python train.py --norm_place="pre" --rope_fraction=0.25 --qk_norm=false --beta1=0.95 --batch_tokens=131072 --train_tokens=674000000
MLP neurons of a small language model. Each row is named by its layer, matrix (down: output weights) and neuron, and shows model dimensions 32-159. Each number is 128 + 24 x the weight over its row's rms, rounded and kept within 0 to 255.
Before each neuron's rows, "fires before" lists the tokens most often just after its 100 highest values on Wikipedia text that the model never trained on. A number after a token or word is its count.

fires before: " |" 24, "|" 9, "202" 7, " •" 6, "100" 5
L7.down364 [115 126 135 146 135 118 161 145 123  96 126  96 150 136 100 138 144 146  87 124 145  89 132 147 124 109 115 145 160 147 124 116 146 159 130 153 137 100 106 161  79 150  50 160 131 155 116 116 172 150 131 139 144 159 162 162 135  95  90 155 151 137 140 110 115 146 182 123 157 121 129 113 112 120 137 130 136 108 113 117 154 150 130 136 149 113 160 103 118 107 173 120 124  94 158 110 130  90 108 147 148 146 124 104 151 102 147  81 121 103 165 150 135 144 118 181 137 101 132 134 108 141 119 118 108 141 138 126]

fires before: "-" 50, " " 10, " |" 9, "===" 5, "1" 4
L8.down1253 [ 97 133 125  95 156 122 138  85 132 145 116 136 132 154 169 109 141 134 126 123 144 132 111 118 170 118 117 103 151 152 169 111  93 157 130 123 132 149 131  96 136  67 132 151  95 122 130 117 127 116  96 129 140 127 116 140 107  98 149 128 132 148 127 155 125 132 125 115  99 142 153  95 101 126 146 134 126 152 138 202 124 103 135  99 155 104 100 158  98 115 115 142 148 120 163 101 134 157 116 133 106 143 126 108 136 104 161 148  85  98  85 140 157 159 139 140 113 113 168 147 124 108 104 107 160 130 116  90]

fires before: " as" 29, " for" 10, "ed" 9, " by" 5, "ing" 4
L7.down498 [105 154 116 124 136 139 145 151  63 145  99 121 138 132 100 128  79 163  77 128  86 108 123 118  96 157 123 127 107  86 100 163 112 136 175 153 127 126 147 150  91 111 162 130 144 133 137  84  96  95 110 150 129 151  94 108 140 129 152  91  97 115 144 124 125 125 114 147 126 142 144 171 144 141  81 193 145 123 121 110 143 158 109  64 161  76 141 135 149 149 139 120 109 119 112  94 164  71 106 152 116 131  88 141 137 101 121 108 118 129 161 134 145  93 115 125 151 113 126  83 112 106  83 134  89 100 138 129]

fires before: "-" 23, "==" 18, "|" 10, "The" 4
L2.down741 [116 178  88 153 139 156 108  73 146 157 128 138 146 124 143 151 156 135 111 145 115 138 113 137 153 137 153 132 116 166  92 135 107 167 129 114 124 138 144 110 165 125 154 140 141 134 137 147 116 103 131 105 150 151 187 158 161 116 113 112 143 122 103 104 139 152 159  99 113 111 133  95 129 126 174 103 115 117 117  57 134 159 121  82 106 148 117 126 188 106 134 130 145 182 140 165  73 119 137 134  84 125 122 135 123 110 169 114 144 152  97  93 114 166 188 119 135 140  99  91 142 134 151 161 167 129 108 149]

fires before: "ation" 19, "ated" 13, "ations" 12, "ate" 9, "ator" 7
L10.down58 [115 106 155 142 137 106 164 119 138  89 121 156 131 161 160 148 135 165 127  95 145 148 166 117 158 168 109 142  97 149 159  77  82 139 141  99 149 160 126 156 143 118 121 133 133 147 158 113 124 115 137  97 112 136 103  71 141  92 130 150 140 126 136 115 105 117 143 136 134  99  99 142 140 155 155 141 140 134 148 109 121 162 132 142 111 139 175 129 118 144 128 115 138 119 115 130 140 143 114 126 131 127 152 106 154 194  63 146 162  98 131 136 148 122 142 135 111  99  91 115 161 117 138 164 113 102 138 171]

fires before: " was" 24, " is" 18, "'s" 6, "," 5, " \"" 4
L5.down704 [125 158 160 120 101 131 112 116 109 168 115 152 104 125 105 136 159 131  97 157 104 165 133 117 135 139 104 127 139 163 126 178 127 132 133  91 147 139 117 121 149 145 160 154 190  98 142  98 102 127 162 127  96 117 123  97 150 168 153 138 142 135 142 108 119 116 151 158 104 138 153 109 107 132 115 135 158  76 121  72 120  91 108 154 100 121 127 171 161 142  92 108  98 160 150  95 119 163  94 126 158 165 108 163 133 172 125 134 132 135 127 181 145 135 104  96 136 105 128  62 135 131 102 115 159 108 148 136]

fires before: " to" 55
L5.down1085 [ 95 132  88 151 116 180  93 143 109  95 122 164 132 129 145 116 120  81 108 116 143 153 124 177 101 116 138 121  99 134 136 117  81 136 135 130 166 118 150 117  88 140 133 167 133 156  90 114  93 159 138 134 102 148  93  82 190 123 178 127 161 125 119 117 123 127 128  89 157 141 106 187  97 120 126 146 125 196 116 177 143 129 106 148 146 168 133 120  95 103 141 153 134 161 123 108 163 144 101 128  95 156 121 136 117 122 136 159  97 100 122 139 132 102 123 125 149 147 132 128 125 127 164  87  85 151 126 112]

fires before: "9" 31, "8" 15, "6" 9, "1" 4, "7" 4
L7.down1009 [119 147  74  95 114 143 138 138 134 117  86 110 166 108 133 129 120 139  91 122 110 182 147 123 131 142  87 116 135 156 105  86 120 121 123 116 124 158 114 134 134 124 119 148 123  98  87  88 119 113 131 152 158 121 179 108 173 183 132 128 142 166 165 158 101 142 116 138 130 121 150 126 133 128 158 163 119 123 133 197 148 117 117 137 129 144 141 122 161 111 120 183 120 132 137 107 155 120 127 107 109 149 170 126 139 209 150  59 151  70 123 133 131 145 144 133 134  86 110 142 148 171 116 113 150 115  78  79]

fires before: " a" 36, " an" 16, " the" 4, ":" 4
L2.down158 [117  98 175 112 139  95 137  81  96 132 119 128 149 123 140 139  99 146 128 103 144 147 133 172 135 150 130 112 133 156 139 153  86  74 126 116  93  88  92 132 134 136 127 132 173 126  89 124 105 119 117 114 107 143 120 142 163 133  99 116 113 136 127 138 121 105 175  95 144 124 142 110 111 125 109 144 110 108 160  80  94 139 114 110 112 192 178 119 135 110  67 157 136  98 168 105 147 135 138  94 111 177 147 142 151 115 132 129 121 177 164 119 158 142 165 152 119  86 119 138 126  60 122 139 122 133 167 143]

fires before: " by" 21, " in" 16, " on" 14
L5.down46 [158 154 104 157  97  91 156  92 107 125 112 145 119 143 115 116  84 143 170 122 136 151 127 120 110 154 114 133 148 156 128 159 133 133 140 113 126 162 130 138 138 155 182  98 141  59 141 134 142  92 122 140 113 128 144 112 141 141 138 139 118 136 118 137 133 135 164 144 134 145 108 121 132 107  87 185 148 165  80  97 128 109  77 154 135 131 127 119 165 148 130 102 160 138  70 114 123 153 143 162  90  85 141  76 143  85 128 154 163 136  88 161 156  99 126 113 127 145 160 135 102 162 135 104 112 128 143 112]

fires before: "202" 14, "199" 13, "197" 9, "201" 9, "20" 4, "200" 4
L9.down609 [147  98 128 138 115 122 135 128 144 118  98 134  99 142 130 115 130  85  88 132 152 105 153 133 122 149 104 120 116 181 113 132 131 164  97 103 159 116  90 171  81 176 104  69 146 127 131 122 178 132 124 132 113 165 139 132 106 142 143 120 147 132 130 165 108 134  87 173 121 167 119 135 145 131 115  90 124 127 142 191  80 128 132 106 138 105 144 117 198 119 121 131 129 125 130 124 112 160 150 158 112 138 109 141 127 130 138 114 125 123 154 117 117 151 140  98 133 156 150 118 150 120 137 151 145 151 183 103]

fires before: " |" 22, "." 21, "," 14, " million" 7
L9.down116 [167 153 159 154 144 118 137 144 156 105 140 124 128 132  97 118 118 144 117 121  77 104 117 114 103 113 113 126 168 125 126 101  63 129 137 144 156 116 127 122 164 147 138 154 138 101 101 114 144 152 131 154 122 112 140  79 178 165 158 124 132 184 106 115 124 170 194 160 104 110 100  97 126 120 113  75 141 136 123  68 132 101 165 144 154 110 139 141 129  75 132 113 131 162 111 134 156 162 105 140 127 126 109 116 136 157 146 141 127 112 164  81 124 100 105 133 144 108  97  99 149 140 127 124 132 138 108 115]

fires before: "0" 34, " |" 9, "s" 7, "00" 6, "th" 5
L10.down605 [158  88 147  88  83 159 164 169  99  67  90 138 111 109 132 108 135 125 104 158 116 115 135 163 102 113 192 131  97 143 131 137 155 103 161 132 143 107 164 132 134 119 173  90 136 145 163 179 150 114 111  91 112 144 110 123 150 130 141 128 124 104 104 124 134  97 134 116 125 113  84 148 121 101 140 121 130 122 142 131  99 118 131 123 133 146 117 132 137 136  95 128 148 133 121 115 107 131 138 118 142 128 157 179  86 122 138 105 110  96 158 120 148 109 129 105 171  73 113 118 130 133 120 151 104 150 112 103]

fires before: " |" 56, "1" 6, " |\n" 5, "era" 5
L5.down142 [160 111 125 166  99  83 143 125 104  63 155 112 166  82 113 146 157 136 126 148 117 130 146  94 109 128 116 149 153 144 143 128 111 148 165 126 128  72  99  98  93 120 151 104 127 137 166 125 152 160 131 158 159 155 136 126 145 165 153 134 143 118 138 103 171 157 105 128 116 102 132 133 113 150 120 122  66 100 131 120 125 128  93  96 118 102 133 117 164 169 140 148 134 135  98 146 164 102 145 139 129  88 182 135 127  91 149 139 138 131 118 134 117 119 162 174 123  79  93 129 151 131 100  82 100 138 116 123]

fires before: " |" 53, " " 8, " Democratic" 5, "," 4
L7.down1076 [135 149 121 126 111 152 139  69 142 149 110 133 141 164 141 151 138 152 127 135 117 136 114 138 129 107  93  96 147 132 120 108 118 115 173 104 125 123 174 125  94  98 141  79 159 146 136 138 125 155 136 106 123 113 119 149 127 118 121 145 129 117 121  95 131 145 119 133 158 110 150 127 103 145 177 152 122 134 115  86 125 109 121 120 101 135 141 137 160 119  85 124 118 141 155 122  79  87 119 129 159 194 147 148 117 102 105 156 130 117 153 123 113 138 125 102 182 127 158 106 109 140 126 147 137 157 110 161]

fires before: "," 46, " the" 14, " she" 4
L10.down162 [ 97 131 128 148 142 106 151 149 116  90 104 148 155 152 109  29 105 107 168 112 151 129  81 121 143 102 156 133 177 122 140 128 108 101 136 143 102 121 137 100 116 131 152 170 142 129 143 183 128  76 123 132 142 126 156 130 119 160 106 117 155 116 127 141 126 173 151 116 116  97 111 122 118 148 123 105 144 114 133 104 120 163 114  78 118 120 132 168 133 107 130 155 159 153 106 134 138 106 104 133 155 110 112 121 111 145 134 133 110 168 124 135 170 156  87 112 131 112 137 111 141 113 115 137 107 125 122 156]

fires before: " " 39, "20" 5, " as" 5, "25" 5, "15" 4
L9.down177 [113 183 147  91 120 129 135 151 124  92 116 135 168  87 152 143  92 130 132 126 130 104 121  93 126 123 120 112 143 124 183 116 108  94 124 142 205 128  98  94 131  96 129 137  99 164 131 147 141 120  82 120 157 130 128 128 134 163 146 122 152 138 146 132  99 140 142 143 108 112  94 134  79 118 133 112 156 141 176 119 140 131  96 122 132 124 101 136 120 134 113 162 157  98 118 142 153 156 109 139 116 102 118 103 122 130  93 170 118  98 108 112 143 124  87 126 132 130 146  91 106  84 141  75 125 133 110 136]

fires before: "-" 53, "2" 5, "is" 4
L10.down1247 [107 135 161 111 121  85 144 130 111 122 119 158 134 148 173 134 125 161 153 114 178 163 123 124 123 129 147 114 126 118 119 169 143 111 119 138  96 140 157 125 151 141 143 128 139 157  98 156 119 113  75  80  98 166 148 175 109 132 111 141  82 103 115 169 144 128 149 102 124 128  85  79 145 110 113 114  74 144 160 155 162 143 145 146 138  91 121 122 138 120 131 159  97  97 142 124 140 146 122 105 107 147 125 126 121 150 143 187 159 150 105 112 140 131 122 139 155 132 125 151 120  84 150 124 153 145 134 189]

fires before: "ed" 19, "ing" 16, " by" 7, " into" 6, "es" 5
L9.down851 [106 118 140 144 113 118 157 125 112 134 126 130  96 131 114 161 130 133 112 104 120 125 144 121 134 147 168 133 159 126 153 138 108 115 129 148  76 111 121 152 126 146 137 140 186 150  96 122 124 121 130 118 137 142 128 164 124 153 153 114 115 130 158 116 145 139 160  91 111 117 129 110 136 142  80 118 122 112  99  58 143 117 143  72  97 158 113 127 107 135 137  83 108 162  76 122 130 164 118 131 118 134 135  90 155 107 152 144 149 117 128 134 151 145 179 124 167 137 145  74 124  83 131 159 107 159 108 116]

fires before: " He" 23, " She" 9, " In" 9, " she" 5, "==" 5
L9.down393 [130 128 107  97 154 197 103 143 115 141 112 163 158 115 150 114 169 131 106 126 119 151 117 159 148 119 116 105  93 118 122 119 143  92 137 140 121 127  88 129 129 129 162 135 101 106 155 136 128 133  66 118  95 112 125 124 148 159 101 102 166 148 121 129 136 143 150 150 128 122 129 143 109 128 114 149 122 155 113 154 113 144 118 145 148 136 140 102 147 139 100 104 147 153 104 107 139 123 148 134 117 114 113 135 123 107 141 105 131 174 171 118 163 109 117  95 103 108 135  93 170 116 101 138 122 131 141 109]

fires before: " that" 21, " the" 12, " in" 9, " to" 9, " it" 6
L5.down165 [ 95 103 133 118 147 131 121 105 126 142 149 143  58  71 150 167 116 134 141 128 175 109 120  94  90 132 152 139 127 129 131 156 129 139 111 127 117 126 110 178 151 105 113 135 152 128 139 151 130 132 109 104 116 114 127 155 108 139 154  99 103  91 128 142 135 134 133  75 111 118 162  95  92 122 150  68  92 156 158 137 175 164 144 112 128 187 109 130 144 114 116 121 149 132 111 126 121 135 132 112 102 140 128 102 105 122 174 103 134 164 144  95 118 139 116 133 132 100 145 113 160 106  95 138  97 169 117 113]

fires before: "5" 24, "6" 16, "7" 14, "4" 14, "8" 9, "9" 9
L7.down338 [108 114 132 156  89  96 144 149  94 127 168 119 123 117 121 120 175 121 101 123 106 154 145 117 113 131  83 125 133 110 156 155 129 147 120 120 161 153  86 160  78 115 122 133 129 143 112 117 134 109 129 141 125 145 138 114 125 152 122 115 112 107 152 148 153  84 158 155  78 154 129 121  97 105 124 109 127 126 124 141 146 130  99 121 135 138 113 120 109 109 151 146  83 102 147 150 146 137 158 128 100 127 128 119 111 130 150 140 120 129 105 141 143 119 117 136 117 122 118  86 150 125 149 108 132 147 127 128]

fires before: " |" 40, " \"" 16, "1" 14, "." 6
L8.down580 [ 90  97 121 115 139 117 114 161 117 168 104 100 102 136 124 123 120  92 157 142 108 179 128 129 119 115 121 109 133 136  92 159  89 104 119 126 134 151 118 165 145 139 106 135 140 122 107 135 104  76 142 157  97 128 119  89 133 114 124 120 106 109 109  45 164 131 140 151 153 123 137 136  75 122 128 161  70 112  70 110 111 173 145 157 113  92  91 128 170 100 171  91 127 138 152 156 163 167 136 114 172 104 121 100 128 125 136 133 116 170 124 102  81 147 162 145 152 156  95 123 145 146 118 142 137 117  94 141]

fires before: "-" 61, " and" 4, " she" 4
L7.down866 [142 126 131 103  98 151 111  58 162 166  68 151 136 153 102 125 130 155  94 131 119 168 115 114 143 100 136 109 145 102 161 124 117 142 161 129  86 124 119 160 167 108 108 134 125 122 132 122 169 164 126 141 142 107 140 126 142 142 148 139 119 153 134 101 122 131  85 141 144 117 139  77 108 130 137 162 135 135 116  99 135 117 110 146 182  92 133  83 159 133 139 123 119 117 153 154 135 103 144 127  88 111 107 150 131  65 137 153 112 103 151 155 169 144  88 127 148 127 160 102 108 116 119 112 120 122 138 143]

fires before: " " 91
L9.down1172 [132 105 127 161 122 130 160 105 177 124 145 100 119 121 169 117 122 132 121  81 129 155 132  82 113  97 187 104  97 120 119 162 107 128 148 150 114  90 119 126 161 125  67 103 177 149 110  91 169  99 130 126 136 117 124 126 122 106 144 111 126 166 128 132 106 161 137 158 134 121 129 113 168 109  85 115  91 132 111 135 138 136 116  89 135 104 174 118 135 179 184 104 165 171 112 119 148 149 133 136 156 136 124 137 164 116 136 135 104  99  88 102  56 123 103 159 131 125 120 146 148  91 148 132 154 177 109 111]

fires before: " as" 73
L9.down1089 [168 135 113 121 149 133 140 136 131 112 105 132 157 133 129 118 122 161 165 120 125 147 149 117 137 168 150  68 180 146  85 129 141 140 130 167 158 134  97 159 118 136 147 120  77 133 127 149 121  89 157 150 154 124 124 123 121 136 147 125  94 165 107 159 100 160 145 135 104 153  84 151 103  87 122 147 177 178  99 150 135 100 141 143 110  65 158 187 160 138 109 140 122 137 129 120 120 128 126 146  90 122 175  89 109  77 121 129 134 111 148 136 107 137  94 149 120 148 120 134 100  90 179 110 116 133  98 138]

fires before: " (" 23, " Albums" 17, ")" 12, "e" 4
L9.down25 [160 168 146  91 133 109 109 129 135 117 103 129 134 157 141  82 178  90 148 144 168 115 108 127  90 116 129 104 119 110 130 120 109 107 121 152 105 172 143 107  96 127 125 181 142 130 167 100 141 122 151 138 146  93  97 160 121 117 123 133  93 124 149 119  90 131 127 124 159 123 168 118  82 122 110 140 174 142 108  88  92 137 104 120 163 162 119  97 118 117 115 132 101 107 152 138 170 127 171 138 127 137 171  97  89 135 173 108 158 153 112 108 143 129 149 120 131 134 111 104 117 124  76 121  63 175 109 103]

fires before: "6" 23, "7" 8, "21" 6, "16" 5, "8" 5, "20" 4
L10.down1182 [126 149 119 134  94 147 113 109 141 159 156  94 142 112 132 125 152 114 117 144 127 178 147 129 135 103 129 159 112 193 132 116 117 115 145 130 135  83 166 130 139 134 114 169 137 132 132 127 152 117 121 131 126 160 164 135 122 186 162 157 124 144 149 104 131 118 156 124 161  91 120 114 108 118 149 150 144 144 146 132 113 160 131 142 105 139 104 127 126 155 130 134 125 133 149 160 140 156 128 153 136  98 143 156 163  98 149  90 131 116 103 128 192 183 125 115 119 139 114 153 152 109 114 117 196 116 109 124]

fires before: " |" 26, ":" 12, " of" 9, " (" 6, "y" 6, "\n" 4
L2.down530 [135 112 170 111 115 106 154 122 166 142 119  79 105 118  94 154 101 149 122 161 147 103 134 140 112 123 129 131 108  91 138 154 132 116 119 173 114 139  81 172 138 108 123 210 143 141 157 103  91 136 152 132 116 112 133 127 145 180 144 123 158 174 139 106 118  68 120  77 109 144 106  87 125  98 147 140 139  99 103  60 126 152 113  98  92 118 136 160 165 128 110 143 128 142 120 141 132 199 112 124 123 107 151 129 111  92 102 145 134 108 140 110 174 153 140 164 127 135 125 155 150 129 108 148 108 134 123 135]

fires before: "|" 79, "===" 10, "==" 4, "D" 4
L7.down816 [111 137 135 114 149 145  99 113 145 162 106 109  97 122 102 154 127 109 182 150  86 110 107 162 105 158 111 123 111 142 125 103 112  94 118 137 131 171 150 112 139 167 141 138 111 137 107 153 150 146 105 121 164  99 138 137 114 152  98  96 113 151 162 125 154  57 118 131 121 115 129  52 134 137 132 121 146 142 133 153 117 147 148 135 145 113 124 122 145 160 137 131 127 139 115  91 134 156 115 116 167 200 143 136 107 125 148 123 169 129 126 134 146  96  95 175 137 102 117 127 117 118 130  99  95 163 139  85]

fires before: " |" 31, ":" 25
L7.down236 [ 92  90 131 113 139  96 138 105 115 142 147 134 204 152 130 133 139 122 109 147 102 104 133 137 127 156 115 124  92 125 113 157 124 109 121 147  99 124  98 122  99 113 105 133  71 132  79 112 159 122 161 115 125 136 131 110 140 157 163  91 134 104 156 149 112 123 124 101 167 125 159 147 144 143 160 143  71 150 109 153 149 126 101 115 112 151 159 130 110 101 123 138 132 109 113  96 101 104 103 126 119 138 111 133 104 135  89 103 100 130 145 120 116 164 114  98 113 123 178 140 146 137 113 170 154 134 171 160]

fires before: " that" 23, " the" 19, " a" 7, " his" 6, " in" 4, "ly" 4
L8.down487 [154 109 146 113 111 131 116 151 130  97 122 101 113 102 107 126 145 122 119 122  81 128 115  90 115 178 116 221 133 128 141 101 147  88 123 107 104 104 152 145  89 114 129 162 168 110 112 169 131 153 119 114 127  89 126  97 112 129 132 114 109 152 121 149 150 141 121  90 168 153 107 144 131 125 142 151 160 132 181 116 156 122 143 129 144 135 158 108 146 108 103 120 150  93 123 125 152 133  90 120 110 142  84 121 143 134 116 121 105 113 125 150 108 102 121 124  85 121  87 146 121  91 136 125  79 146 147 152]

fires before: " " 47, " the" 7, " a" 5
L10.down321 [157 110 141  91 135 137 142 163 139  86 151 153 133 133 145 119 115 162 140 135  97 123 117 144 122 123 123 103 119 106  94 113 149 112 143 146 120 122 150 152 139 135 109 114  83 102 153 133 135 126 143 145 128 114 164 168 117 133 148 153  97 126 113 148 117 102 138 101 161 131 138 104 124 123 136 111 116 119 112  72 109  73 145 139 150 150 178 113  69 148 128 146 124 161 142 149 152 109 133 113 110 140 173 148 141 145 135 106 136 153 105 131 183 104 154 145 125 102 119  98 138 116 166  84 132  81 167 168]

fires before: " of" 21, " as" 20, "," 12, " to" 6, "itionally" 6
L2.down808 [130 117 187 141 152 192 114 129  81 135 105 136 102 119 143 108 166 119 138 113 141 155 105 132 131 105 137 100 102 160 106 145 111 164 120 146 144  89 142 136 137 120 123 147 129 141 142 132 139 111  72 112 145 147 136 103 111  85 142 138 143  86 135 133 147  93 145 111 139 132 152 142  95 160 119 128  92  82 115 117 132 143 105 151 170 136 174 132 122 140 137 116 141 122 159 141 129 117 111 128  72 121  73 173 117 126 157 117 119  99 144 154 134 172 121  97 113  44 124 113 142 122 145 130 164 117 117  99]

fires before: " " 53, "ly" 6
L7.down172 [134 119 105 150  74 122 129 118 128 130 108  86 122 137 137 134 179 141 107  90 119 144 146 113 101 154  99 140 114 160 148 120 137 108 132 103 155 146 189 117 113 124  86 111 100  94 129 151 128 127 132 105 116  99  90 175 172 116 150 170 133 152 152 121  95 149 150 118 114 126 133 104  91  86  86 110  95 134 147 107 123 152 130  97 145 134 138 130 160 150 157  63 140 146 147 101 128 109 112 157 138  77 124 128 113 133 158 156 117 129 167 163  95 130 136 143 128 111 143 101 150  98  97 127 138 157 123 113]

fires before: "2" 36, "3" 24, "4" 5, "1" 4
L10.down578 [104 166 102 157 143 127 146 166 118  75  82 138 143 166 106 103 111 131 107 138 122 121 157 117 144 152 159 129 122 127 103 136 112 119 126 159 117 137 128  96 134 148 130 150 123 131 100 145 158 127 111 109 121 162 122 139 126 123 137 140 153 137 146  74 105  98 131 152 120 113 101 135 114 114 107 172 109  94 154 139 140 182 144 120 140 134 142 149 128  84 126 160  81 163 130 164 136 121 192  96 117 148 127 101 191 136 101 141 158 155 172 171 160 104 154 138 118 134  96 137 110 130 101 145 150 134 107  99]

fires before: "0" 36, "1" 32, "2" 9, "4" 8, "5" 4
L7.down900 [134 148 126 110 134  94 123 102 140 136 146 132 111 125 140 130 154 121 154 110 154 101 134 159 156 122 140 114 114 140 127 189 113 122 106 117 146 161 138 176 103  96  90 149 125 124 141  66 145 167  97 144 137 160 120 142  89 182  69 128 110 124  93 111 144 125 137 152  77 146  98 150 140 134 114 190 138 127 160  97 106 151 102 104 122 117  68 153  86 116 104 164  94 104 143 156 115 156 138 141 106 127 103 100 132 130  96 157 126 125 138 115 160 119  86 111 150  99 132  91 157 119 148 110 142 106 122 115]

fires before: " |" 44, "0" 12
L10.down835 [123 142 117 125 146 116 139 135 110 158 130  95 104 127 123 146 135 136 129 147 116 136 140 141 102 131 107 132 139 131 145 110 120 122 150 126  81 165 171 113 111 103 154 147 122 117 111 128 105 124 124  88 155 143 131 149 131 112 154  96 116 132 153 107 109 137 140 108 123 138 129 170 168 176 132 146 126 128 138 111 185 124 123 129 137 136 135  95 152 154 118 108 126 128 153 122 143 105  94 119 140 152 104  75 126 139  83 194 117 129  99 112 165 134 148 108 159  90 147  91 161 131 113 149 178 126 134 158]

fires before: "1" 21, ":" 19, "." 12, "0" 10, " |" 4
L10.down1085 [114 150 101  98  85 141 132 118  84  91  91 136 149 102 116 128 120 172 120  89 118 110 119 122  94 113 127 104 112 165 128 116 187 148 125 144 113 159 113 120 117 132 153 150 139 157 121 107 126 138 116 107 130 128 120 147 138 118 111 146 165 118  69 155 111 114 130 108 134 119  91 145 147 149 151 131 129 128 135 129 128 163 121 119 162 139 122 170 167  95 100 163 120  48 169 104 138 135 116 117  94 111 154 114 115 162  98 147 121 128 197 122 125 129 104 139 161 152 135 128 114  67 111 155 132 105  71  86]

fires before: " " 36, " +" 15, " Qualification" 4
L7.down1027 [108  98 115 127 145 130 174 103 139 116  96 112 105 109 152 157 178  66 128 147 123  94 143 162 131 151 119 170 153 117  86 132 141 123 125 137 103 121 123 137 143 145 129  92 135 105 151 155 112 161 108  90 157 115 136 120 140 124 145 112 121 115 128 131 113 113 117 112  95 133 132 136  97 107 123  91 159 156 115  94 127 158 158  73 130 164 118 121 130  90  83 179 139 116 134 116 129  93 133  92 124 126 142 176 117 161 116 121 131 131 140 143 129 138  95 121  90 162 183 136 129 121 116 118 123 103 163 156]

fires before: " |" 22, "|" 21, " " 14, " |\n" 10, "|---|---|---|---|---|\n" 5, "-" 4
L7.down249 [ 90 106 141 123 121 120 127 137  95 110 173 155 129 115 169  99 145 108 130 124 120 161 111  73 133 133 144 120 142 137 126 118 146 136 131 111 139 123 123 148 128 123 149 162 138  93 158 140 154 101 128 127 116 139  94 158  91 122 106 147 123 107 122 124 178 189 172 149 128 125 134 111 150 152 114 135 102 119 142  84 105 107 120 103  88 150 149 106 175 166 137 158 172  94 152  74 158 145 142 128  79 134 128 106 114 129 116 155 124 165  84  76 148 155 148 158 161 142 115 121 151 125  91 158 126  85 144 150]

fires before: " to" 48, " from" 10
L8.down1159 [109 106 116 131 111 135 111  99 118 152 122 154 157 112 145 142 163 189 133  90 152 125 117 136  80  81 162 165 116 153  75 105  88 137 113 120 113 139 112 128  97 186 139 136 142 104 139 132  99 119 170 116 152 135  88 129 153  94 160  97 140 177 128 106 128 161 177 104 120 128  66 138  84 128  90 166  93 104 146 116 132 138  96 117 144 165 123 138 101 120 115  99 101 170 140 107 152 118 108 146  78  83 173 127 144 102 140  79 152 159 156 113  99 150 117  78 131 144 142 125 173 139 115 118 122 156 135 129]

fires before: "ed" 16, "ment" 13, "ation" 8, "ion" 7, "e" 6, "ments" 5
L8.down87 [152 120  67  49 110 110 123 176 112 131 141 118 144 140 114 145 131 113 126 147 144  91 139 132 107 100 161 121 106 107 135 122 199 119 149  83 104 113 135 134 132 141  93 148 174 160  82 149 138 116 131 111 124  95  76 174 151 131 168 138 143 121 134 119 148  94  99  96 145 136 112 113 147 142  84 153 102 131 174 134 122 158 162 139 133 160  89 128 140 139 141 124  84 130 125 107 141 143 123 156 125 162 118  97 113  85 130 146 159 134 160 124 105  82  97 134 164  88 119 129 132 109 134 134 149 123 142 121]

fires before: "==" 20, "The" 17, "In" 9, "===" 4
L5.down993 [112 129 110  84 127 142 162 109 138 128 106 147 106 112 159 165 154 125 114 144 131 145 107 111 153 136 147 123 139 133 125 100 146 141 132 108 126  98 117 118 161 121 149 140  92 139 146 153 118 102  82 122 136 145 108 141 111 143 148 137 122 111 103 128 139  69 139 144 114 159 125  83 149 137 109 106 124 110 123  61 136 114 131 143 136 145 143 100 151 156 138 154 144 157  97 125 163 129 119  97  94 131 107 145 138  83 141 197  98 114  98 113 180 150 120 129 140 106  82 138 138 133 174 171 182 133 168 152]

fires before: "|" 61, "ador" 5
L8.down993 [141 111 114 118 129 128  86 122 144 162 109 124 152 127 140 119 101 153 166 168 147 147 108 127  92 109 111 106 139 146 166 123 115 140 123 117 137 127 139  97 111 125  94  83 153 119 151 173 153 120  93 123 111 155 136 134 161 151 110 164 123 118 165 164  86 103 112 118 155 174 100 133  94 133  95 138 135 131 104 134 125  89 155 110 150 117 122 123  81 136 129 125 140 132 152 119 155 138 128  87 116 115 145 106  91 155 122 133 151 153 115  98 134 119 141 140  82 120 102 177 115 135 152 119 115 137 107 135]

fires before: " of" 61, " people" 4
L8.down1277 [130 148 127 137  94 130 122 140 153 140  60 129 119 111 120 153 123 108 126 116 114 104 135 154 131 102 139 109 100 125 132 124 143 198 170 163 138 122 147 102 109 110 116 114 116 141 141 165 120 172 125 122 106 121 113 116 145 121 115 133 174 106 114 113 149 155 131 131  84 159 155  62 123 119 121 145 118 129 116  52 151 115 149 110 146 106 160 120 135 171  96  99 124 150 101 125  91 102 165  96 130 137 133 168 141 148 128 134 119  86 122 103 118 121 139 117 133 135 147 115  89 124 118 163 140 129 146 101]

fires before: " |" 36, "-" 14, "." 5
L7.down110 [109 149 150 160  89 170 113  91 139 111 128 142 119  76 127  98 125 111 147  93 126 132 130 107 172 130 159 104 162 140  93  97 147 147 131 139  81 154 114 149 145 120 116 175 144  93 142 163 126 123 145 116 110  85 146  98  81 148 128 136 131  92 163 109 146 142 164 127 121 128 145 135 134 129 137 151 161 112 138 119 103 117 127 154 172 116 117 133 149 127  87 152 133  94 126 152 104 116 141 144 132 115 111  88 136 165 110  94 164  98 119 143 111 138 108 123 167 126 177 127 129 130 101 123 139 113 149 106]